config = dict(
    parallel_block=False,
    init='orth',
    dataset='wikipedia_en',
)
MLP neurons of a small language model. Each row is named by its layer, matrix (down: output weights) and neuron, and shows model dimensions 96-191. Each number is 500 + 50 x the weight over its row's rms, rounded and kept within 0 to 999. Numbers have three digits each.
After each neuron's rows, "raises" lists the tokens whose logits its output raises most directly, leaving later layers aside.

L8.down56:492502490515514534491470487600514399580546564451468503577463449521482460573433554526534463602540575481597579436532471571475414498458530515420470471476460486546522530542538480502542437511494503533552515513516556463530488546566493496595496479502530550492363476536423534445532502418511558475
raises: "ership ", "ers ", "y ", "ered ", "ement "

L5.down207:523467554471548500504463541479522468630541450462546406488510478515610527558523426522427565498438504554464474509448411553563511466625493646474446477508530480515465436441526462531525473568439478519509528452522468522537545524447499543377550506484541504485506482516528505493503476476523567439
raises: "The ", "On ", "In ", "After ", "At "

L10.down612:528467437477423447512475469424410542503530535430541506518439574522474547535508488589456554477480449528435460547479594401504470453480504457445477510513530571484496537451502505522479359433559507500552588558524553558438397574483490547533525576478554518539499488491482501485468451531436523507
raises: "place ", "place", "enti", "==", "end"

L6.down442:522514584472489400513496565487436503535490458529523555429497463501428585585530487528478495528522533544406538499473538560490481484364527379471466531501547436394475527633495567483507524603526508513517510479565439587462481501512549527509564533529584449444452581528391474592559417455424448518
raises: "Best ", "best ", "\"", "its ", "her "

L11.down743:529504515458502530502473431466516421564512501512408529585459526474541588555491440468508530551523451464479507524492458498430585486522466399474518418521457483462455481435539485521474470513537367529456467519482507548423493558484612476403532535582512516495469496545473405486394434601465533469
raises: "ily ", "y", "yl", "ying ", "ies "

L10.down232:551528534517449478579522406581557541472528479510496531579502523530477484545494483444512477531453542509481464479495489517522454464575485549560530482508441419523447516549444576561410563444494441410502593494489487348495525569510494580533493474489423546604530455565541539462477482476520465548
raises: "ance", "ances ", "anc", "ance ", "ani"

L7.down540:493501456511575567542421529467465537476544497422585456416444493412563420501494497467474436397498540457485436432544533500568500573466511587533547538460445593432599549503461521592526413515467504536465456445471470504446495495459530513431459598567582468471525518465462524421564415484575520455
raises: "tive ", "tiv", "tion", "tion ", "tions"

L12.down618:528403611532547487506548484460537504488464510506522514477425450463472496524416509456535522475447459430605472461549510471439566460429592565435477566511439495534502560522518473512554466428489520416496539364558504515466468580455526456498531452575448565528481426553488519489558579476509597476
raises: "was ", "could ", "is ", "took ", "would "

L7.down84:474575612486538465474506576511549463529479610468514528480585560479466491545567526423464562497484426469431478498422442517407515470522492473575457448513546511496474500578483553478500431515574531543446533524608452421443543518434540557535440478456478442534514519631473423438490465544469490468
raises: "years ", "days ", "Year", "month", "times "

L5.down669:419422576457511507459501421551435422566551569464487521571489509532527458498459446459427490470461465597484505505531555626491455471408484488558507515457381497541530576530445483514473516520559480473437504403490513518518466500515521520441463504517433579516390480486511483514550453552445626489
raises: "ering ", "ered ", "tional ", "en ", "ers "

L11.down374:525526462550463576523525548515517428434487492418564540540534437449510515498575551576524500489454435521475533473547475528546586546495538497458490409496575521516503548549581477490569594481552425571484533472497568468468528480562441509456478457495527432478454510533452550571448429462533479545
raises: "7", "1", "8", "4", "6 "

L9.down450:512520447561483462536485484468515529532556438478452489524395499446485478442497572519483450434584485548543450503487504500503563454496576453433413430415581594602458480536462565569431481544478563546450576437526489513531554475478580424431538495581508578449436595451472445493383419537545502498
raises: "record ", "lead ", "los", "home ", "defe"

L11.down7:483549539541445529467525535513533469429428572472589593559505531502446440513541480491465459491477557468523531452521529482590433394522469489510540571429517487508459540432538438550536527512576459538499558540525475458446470454493488505455518519536477408521467610512406456520466465480583532549
raises: "ed ", "ing ", "ation ", "ted ", "ably "

L10.down357:479475492469446540547521594565448582529564545375511459415511555545456433430441461433487541452503411538512487510425514516516473517561549549519519551578495477506592583432607480565616548561473458491499510399479519540475483486490368456398416539542472530474510375368511492495500506480510530458
raises: "ore ", "ore", "ort", "ell", "or "

L12.down421:497571536516560525478426527548509549486551514468483507510456442547389420438520453437560474559425505620611522517512617473543570522481552478532431433459456487482496542434526500458450586532464500568537526529519512491490525520528505517500444596533412447576568519478511480449474478491543561487
raises: "ance ", "ance", "ement ", "ant ", "ature "

L12.down288:493568560408477515510435456419501526488495525426630543487526543446515592528458552502564378596502566545527478597595457429501476369528546463529431451425496538466473410530511564553488445482550582440521525520417499411488516531445428471608472592491532476534459492447513520473499529464474490465
raises: "ic", "ics", "ical ", "ics ", "ically "

L9.down95:478504505469485527570485463538530470545548512444498548532412491455527424543563443518456538478406487489511556564475580560567504562488442439525469476449594418485503489526498561546480498420525576530499551457487479458524488522518431460499490622438444450662486429499504446542525409479467524553
raises: "as ", "as", "ed ", "e ", "er"

L10.down340:520550473462594475514481473474475508530594499518547461504476453450563439499529517479431459406482462528483502480488493459506500480546480481479449443514618520542533567548508474581454440464589468493580415560552429491485501510531455487594468533406538400450535470425541551436531474506508456462
raises: "ama", "ama ", "least ", "su", "ago"

L3.down465:542461530525482393473514523535505425510539580477453463429417470575485402361462516528450505506461470474548478461439516568557569527452554477485528488525461473541473524526427478502473433457566544546576576519499521460404463502534524452504484532562436512513519449502477523501494567512415480589
raises: "City", "City ", "State", "State ", "town "

L10.down473:487555493598523475526570526554563484568640488460511532528498486460344522547554464420420455473519511559553396475554484457444491498533463525465506485492496472476489510595489560543491545608485489457461559472486599429514457377498435527535416507441494454486431446532442386508596523604456566530
raises: "e ", "es ", "ed ", "ed", "ing "

L6.down527:514567531533483412571538485532461524469489417391440475461464495484518453510568505456518418505482507439566477504554490559468475510578565514508500529501501513567545459582492553572531528629481508479582553483532565361540509439519567565420472495378617587518511587497558594426505472433547486451
raises: "up ", "up", "away ", "off ", "off"

L9.down29:486419449531493481468480459506464451499488561440525566464596513551514541454479443437542458544467525541565531524432596484496532411474480499557582424539449581528441432572485554490444487593503512549404459635560457498508494587447482546503538531433478482432434414418545475623480512521515432435
raises: "ef", "ev", "ever ", "m ", "ft "

L12.down185:473608497458592537560465471444581518433417489456533485641508410525429459540431428520534468485454498516464491492571413477446517518516462478531463549513608489531386541516549520529448533454458513471392509446501516477585587587627460493479432473506512463464444506502423546477529445503498501449
raises: "th", "then ", "th ", "about ", "how "

L10.down283:554446472523549494565495453463585496495484581452461430597490473488471494493407484528595523508449506470526550496393524405571390527480565514440542567513501621467524434427434457442487456519431536454575477527512529479509553459477382548502538488499474448528584530566507548486447475469497570473
raises: "ces ", "ce ", "ce", "ces", "be "